Weights of a small transformer language model: width 384, LayerNorm before each block.
MLP neurons of a small language model. Each row is named by its layer, matrix (up: input weights) and neuron, and shows model dimensions 176-367. Each number is 128 + 24 x the weight over its row's rms, rounded and kept within 0 to 255. Numbers have three digits each.
After each neuron's rows, "fires after" lists the tokens most often just before its 100 highest values on Wikipedia text that the model never trained on. A number after a token or word is its count.

L14.up941:126110104145152127167152099119168111130081118135124125106086128144127159112153101120145136134083162125095133137126111140143147151156119155146122096169117105108088149104086128129138160116106133122129136113157169163100103119101127105124120083138106145164104171142137149108103067085146123100123136166152122078142089113100119164122145137091125129133101110107138134094125120107117119133118135129116137083136140172116139158099140113133140124119116074160119171132151048120148114101128174108107119123138131146138137156138118071146125081126106141128159140159174125134175141136157127132
fires after: "| " 42, "–" 12

L8.up1050:107132156169110099155169080087139117137082135135131108133145111097167097076135126116150088097125137156120159131163123148119144133085136102120145122146107141187122135095148096105167124088119146141161133148139121154130127145099147134134104144134154146094152136152169141158136141131125126104124140116114090140143075102147127103138154121111125103112166119115139118164130091171129133129126101115180127110133177080151093119139097073128112141138135144142092162132149136150142188129087109092140173156094092115110139108143109139130115131128160132116105123140136089172146153141100166158
fires after: "| " 24, "May " 8, "col" 7, "N" 6, "Col" 5

L7.up728:142110129098119133140107154116156162116116141126139074124089148144116119136137099120137098120122180119092105175128128099108133128149108151156173143092116144146134142145150115161154142140140139171103186104111159151097107124120113131131164108137150088138141134093151162108129123128123132119141119161159117133155133131111136115123110129122149105163109192152140162117154144108109128117119137114107117104115093153120147127073145100146136177110109132172125118126129157133095102135066061153099136111149109088122153112124114124078131101146125142146141095140129107118124075090127140092
fires after: "–" 20, "/" 15, "ak" 7, "-" 7, "in" 6

L8.up1038:145116106089132087155112143168101147129163105097153150117143129096097151142127140122112121141114175132152170117162185136127108107156102188135104104167156142131096127103087144169100131150124104139136130085134119152168148141132127129151153123114105106165086093128104148145064127145118133125119126148080109122126128108137119149134113132159109124143162080063126119095131113108141121107108150131142119125166157137120160154127092162121143134166099101151159141114135118128122139150112109148097122133099122126146092123143128156141095113108159153117129154107146120122163122159161148090
fires after: "–" 56, "dec" 5, "sp" 4, "8" 4

L7.up1060:113121133072076126127117121153122170085126151144144125138097125075106067127111171086148124117145110143128162127151144139063100159124128125132150124134133123106114143184114085140146153176107140111083096150151126133124098118133149110140104125154135114144098116155129142155145105117096131160125123116108105145117100154133131134150143166127150158093084157099161108142138117154090110121118114089095142121135116123127159112177115142134117136124125110145125153158116145122165166098158087080105136108072122122086119077141179185122133139132182142168109105100107141099099112148131126114
fires after: "P" 17, "S" 11, "R" 10, "a" 5, "re" 5, "o" 5

L7.up850:108149130150109103150110122151128160104102096190157097128119132162122137115123174114098129107140144065106122145129094142111161159163169113148155144137156088112139150096122146136148115107147130091129096198159117104111098141083085100166136149143149076132154126134100109134144147118129146146066155105116139145158128117117136114159100119116135073151156138125118126150127154152136099101164148140130115100149152079129123160108096100106136158159139180107135118116140094127146153149144151106114109124060101128077119138096097123156086139107120128167150156192158106160177116079137146138
fires after: "ir" 18, "iss" 10, "Vi" 8, "i" 7, "pp" 6, "av" 6

L7.up703:126132133118107122128145160142159156146190130115127116169129105112118135122147138101139127086134045146133138144149146103139133141158137138151145098150183124123136094091154111125108087122154146129122129093135074161102150111168112184086157092101149164106117143122087156095121075101125131148118144092133114108140150168119110189120114168143150137164177161156152056144158138133103103156137127131152091141165162105156110115126143093142113108120089097101164133103118114139148135121153099100112147141087165094140130108123109144128109162166144122133124199111078113149121122088131144114
fires after: "el" 22, "pl" 7, "There " 7, "led " 6, "z" 5, "d" 5

L7.up959:136118116155113100144136145099136115117109144113152148127096135141097130091154121187156165107120142102117112067133129155151159182119126137163150169096103132125129134102101153150134120145109115161147084083087141137102085062116154149137131135048153149155092084134131141115131139107114094103063122133131151124077139129099124115118126105144114107133127149165132151134141144129157130122151122139131137107117153145168113122138170131112172130145095110148152147125156143147116096080159134125123139131125104101160136122134070142128123158140131133118130114182097134133138134074114127140
fires after: "T" 20, "D" 16, "t" 7, "at" 6, "d" 6

L8.up821:159177135129147111155096114113130111121155131175114118105087103093174145133160156128098089163126113154126160168111162177128102120131081129120136113156137135167141129113150098120110136090110179155108135113157142089076145145126098076117137103115102135148139153107132139082076144153125120076098116182136122113152134069140117143120122126120180179091127146141105094175125097097153099144126151118089142117139132111061077123092137170143125158095115142142153109126150133127131139185167116089161138158122108087110128120167130126160123082105143132144145148139123119116152135100184120121
fires after: "en" 17, "y" 11, "D" 11, "ad" 7, "d" 5, "ch" 4

L14.up72:143129096119120143171133128160102086109158109137115150131145163135155147095108097124148140107135155099114121153139138120155161111126135136164117156157075099108118141117127113148123155121152141152098122172158142127149170102125167104135156125117127069108129113130110123129137130117120135146115147105135112133141157099119099156135119086096111127130117155109178105144153114123099094092100142123143132136116158153146136108107086096070063120111124134147151148175095168135128162118119181146120141185117141142138124159125147123102124090117112121151147083203143155137115152155158149150
fires after: "| " 26, "born " 8, "." 6, "He " 4, "b" 4, "," 4

L13.up356:104166105088123085161123139136109150120136119143138079112114110116140088154107134092106160117143081120129153132126100138117190147144111125095164131113120144142118144114097100116137102125115098179124094117185110100190135107118168142140122060108117118116145102123128121168163126105074131114109130169146102127163053078119132109103136144143153092123117134143119162132161113117110129131165153116130122140133144148088134106132151117106118118159118126140121158099108124153114144109094160130172138120136162104118109136144122102106161110122147076130126097097169162134101138145138096151
fires after: "| " 43, "N" 9, "M" 7, "al " 5, "0" 4

L8.up940:135127186087110127191106136131133143129112102123131123088119064164105155142142139149144150100142146121160111114161120145101114157115063120144167132162157100163114150054109143120106133093096107154145119166155178147149088115139158066183104121137069133077071146141146106128149105143154116114103137121149136092136150157157147122130136128089127157210112128126076139102121115109126126117136143088131121170154126135092134122108167179106076130115136131124129131144154151137126120107103130128134106080110127123124131107127135141106118097110127158144115123159134125120100161142126123154
fires after: "D" 34, "ud" 16, "-" 7, "u" 6

L8.up352:104152151131142113132133137133099175181111121144131136145131080131104124146137125151129097147081128136133108139146082134093129087081139143097202107111116123096130181121141138113125121107132109128147084119154126100083128142101104139107123130130102136156132119122095122145151152103124137122154170089109118168088158104101153133138112143069154103152104117117103103180116136126144109168125137143091144064154097111126148142106136101121165128112117118144117125140127115085119132153161081151136145124121135100153110145157135125129135118122131128111121116192123109103189147149144102111
fires after: "G" 20, "Vi" 9, "ir" 8, "u" 6, "er" 5, "A" 5

L7.up398:096078172102131105133143137112180119121146136150122144118132093099117133136138127110087150162103151149118117153151133104136127120138135137108086159075133103191142115153154154119140142136160125131103156122155131180118137126187130111125129174097103107137121116165150172101187139111104142106130121165135129094165142183158142082139115115143141143141114150151121127188106113113111127127106143104134127116106130092118133143115138125137130095094142126151116138164126110146139172123119165136157113128126106116111137141122110120120120098127124141129082147122142157128147138088178074162
fires after: "d" 29, "D" 13, "a" 6, "ot" 6, "i" 4

L7.up1405:116117122099130127080084157107106100119139139142124109119162111144143099094100110124101140104144146134132168117142148098139111070139105147122117163105157100158145081124100123105103129144112109128147124104137139142161132149105116147114150101147106121160139138121163135143158122125126127138110113134127121117144119161139135090182124150145123117121159113135095127135124114102162143140104075139087147087120145147121150104085120154137157173084104118168113152150147077141090158115156153112156130101067149116134120129114155136100110141131130106125091135112123152128158138126122110137
fires after: "E" 20, "t" 17, "di" 10, "n" 8, "e" 7, "M" 5

L8.up555:120125135103145131103110115111137163111151114070125113069106130103105127175112126155110158084076117121133115109144138112120142111109112142113087180137120123154151087076174161128154136155165157130147122138116128139165102098072102117127138159118119128140130148149117103154134123100165147147125113072160107112113126131154152126117101150126148146113108122134096150159093146153155103176064100100137148141175134140111104138148152108102097160099155116097115157174107153147102109118137091198103116133084100146119095104113135136122127121107123097123097150170142117127127115102093127132
fires after: "B" 18, "D" 13, "S" 10, "C" 9, "M" 8, "R" 8

L8.up1285:114126121109132139143137176113146134106136148105089143155136135103143141149133082098129115096148099129112120127113106125106144162202188107153098145131156121108163145098148156158161140098083137102101151136163155106094071146094124128120108119108146102111165101098131129104131141110114117141116161130111115126124156142144132139103129104088141140113102148080131147152126106120163100111170119136138116110155115134153120111175091139158126157151133137107150154096090125086153160124124108085128129138162108123122116096118123138150183113127110180150124131177152125103134131134137139111
fires after: "g" 11, "ach" 10, "ak" 9, "us" 9, "K" 6, "umb" 6

L7.up484:126110148122176161099119138112119131098135132128139155139106136122115148114133072121102119128107071141132126126161161074124151135156150131118093146174115145106124114112099158133147168154122104087123134115135138107125145189098137103133122111147148129140134152138110094148079104134187177114117155137128159172135121149086135097134061097135118124153131106145164168088089125142097096125115086153115137110089103141151134154103097162145129121116147166091146161080107092140152115158086122143137088081125148187109096121081109095123145119137137123178109151174162113124153135104144093119
fires after: " " 19, "(" 18, "″" 8, "| " 8, "°" 7, "L" 6

L7.up259:203107131121120088116135139127153139163117112179146119111112150143111134133127156134118132132103108104106098137161122111145142113155157170135110134156108116112138167139141163100138109169084119100109147132122076152194140110122109133113107104146158141151142123182129124152107114170143135099163119130129116137126147140108090130140132086131127140097141108128147132117118134156104133138168108092151130121093105122148108153163103137072138106127137135152146142129068083127181104114111130107121106095111106119127117133072121136143103114124159137142116168073114142138123121122151158114
fires after: ", " 20, "such " 13, "\n" 8, "i" 6, "li" 4

L8.up307:137133127126088179134123149099146126085179105129160128095121073169134129133125203134160170141152119118148135127154116140138156098128086099123132133125114141123138099105143148128161123115106135143127125107133102140127131172147137142139121129085106114134180096110115132113152096162131150174111125073146100113159132135141100158096119104099131178135123144125071123143140175123151127121132129163095094145145148155115110132125133085138064177153141110121104158134119117127107128135151113100108143127149137095124123111108151103153100115106105139157107111168165154133125127157172125107
fires after: "B" 30, "dr" 12, "D" 6, "\n" 5, "g" 4, "b" 4

L8.up1070:110170137168125125153113110074127111101171128105134129096137101118125123101124114125098111138174115129167138123141121144120124138177099102124124116117102133111135141111109155150097102163117135161159105130136145116144074123124102151127121116160127099167158159198089117121127077117119119167121139101177146114144144141126179134117146128118088115106094143134124105157147169145137113122159107161128154109089123118104122153139147144086157109130070145081143169113158175153106122157119125145124123151062148076112131143140135125131152108132141143133100128162103124134149191096154107094
fires after: "G" 14, "D" 11, "z" 11, "Z" 7, "d" 7, "g" 4

L8.up653:121115106103097158170160146119114083134108123107103124100118140106096054120112116134168141095161129102116157128133131138130082126114118102127135125131177101110146158121128105141179097151158153094144131099164144152160115072123107079161123131120120161127130106155146126147145120152131154131100103083114133115145136087115126171145119154118124133141111101107134186164100143138138182088102149106151110145114172172111108061118144132130108128124151135135156137071108147168104150099118136098156121147143113073141114132132151142085105087100134137083142094139165120103129111125118160133
fires after: "S" 29, "P" 12, "ol" 6, "s" 5, "ap" 5

L13.up204:195115165103125110173098177117143124113166147124129115146165160165142122119104100164158156166141066082126123082154099085124072123153111142135126124168123109127116115081124089150096155126151137101154110132118099117143110118144115144136120122135113115126115098095129119097092124114100143132168109086151138130123130109136112107137091122164155137108153163142113100133131113104106149165128074109123115105096148085106135150112136130120097113147153159135130131151109100155130104107103114151108115174085097143107129144163152120164074145136107114128078185113116141132126122126114095109
fires after: "n" 21, "ex" 7, "an" 7, "o" 7, "A" 6, "t" 6

L8.up677:142120103156088140160153111101142129117069099139135116105137133157115150122132126127134115124138122176123173128116125150155154112141108156116139117098110134106126104109144108145151152132100141119145138139087167125147130125147136159143126118107103157106129161149076070132116089101097164084113074113115144084150152107131154127121140127132150131164121110118152138157109099148108114111111103121147136127154134114138136154118106120138109096155108178115099146167153099166155170128112131156140136121099152140127139138117122111101098119135073146145139104115103127101119121162155083154
fires after: "| " 79, ", " 5, ". " 5

L7.up1274:120166123074146138138107097170158131156120121143122129155098121093123151102159134133135166124177107155113130135150127088094094157165142137157118101106121141152162095101123153143166126178098153113131088156157166135126144133153130130160162096168142142109149115126132117094176113131146126138149109115144107112118115138139083122164151116099117164152105151134086145166124134176133095118147133135126163099161173152140150132122158132129104117157115132138137127146091136114085143117110107149132114127127117114117125099166147134124091098113090176160127150148124173112126084102129100109
fires after: "A" 19, "b" 14, "ar" 12, "a" 7, "tic" 5, "i" 5

L8.up1118:135131114136152137081159102081090095121135141117128136122114117136133100101134119114116123107130185133152138134136125146139129113142090109098140111153142118128133147138136115102128156147123162160114157146140101184118124083103147116142123102117098141121134139156121072107092113155139162119138123156118138149120124111117136108068160163151121118119124151086140131119108140115113130143175125114107162147133139140092142094142136126150122128180107130135122139060152114127123040112137098136124155134134133101178110062128140149157136086129149153054118134102129115124154119153163097135
fires after: "ol" 29, "L" 11, "l" 7, "al " 5, "oll" 4

L8.up998:117143136159181124107166093158127136105124117098093117146132145149147146187149113131135127093111124126160124132121178144152125166163117140113101088125118164125132132118110117120131096137111118109131137100151129165126107141108113099165111101159114090145117121133131109089103132122097112137130132143141116060155109124139107110130164171109154121136159138088137164129184135119179148161154133100166146136139135129121135122116140143096163164125103135134124129164106127129114151144127094126147099128135116125165157090117133068123101094104166150147120160143106143131152117109151130174
fires after: "p" 16, "Z" 10, "G" 9, "R" 7, "T" 7, "S" 6

L7.up368:140160109111110106127121127112139153147125146166106097151126089118114101074105103108139158106114133154153109146108126114130149130192114108105089126149127128106128153133151132117142156182160120127099126076167124124151107151142162117134134090161131127164085145144124126138138118130124137129141140072102106092136127071119126122131143125115136143154134126105111166122138140144104091151161069143168167108109142104085135113099127150119103111100156130121160130114071176097100122103151100154154148136133147139097158094147165110169145148141119151091111125183116140140161123150135102145
fires after: "L" 31, "Ge" 13, "l" 10, "N" 7, "Le" 5, "M" 4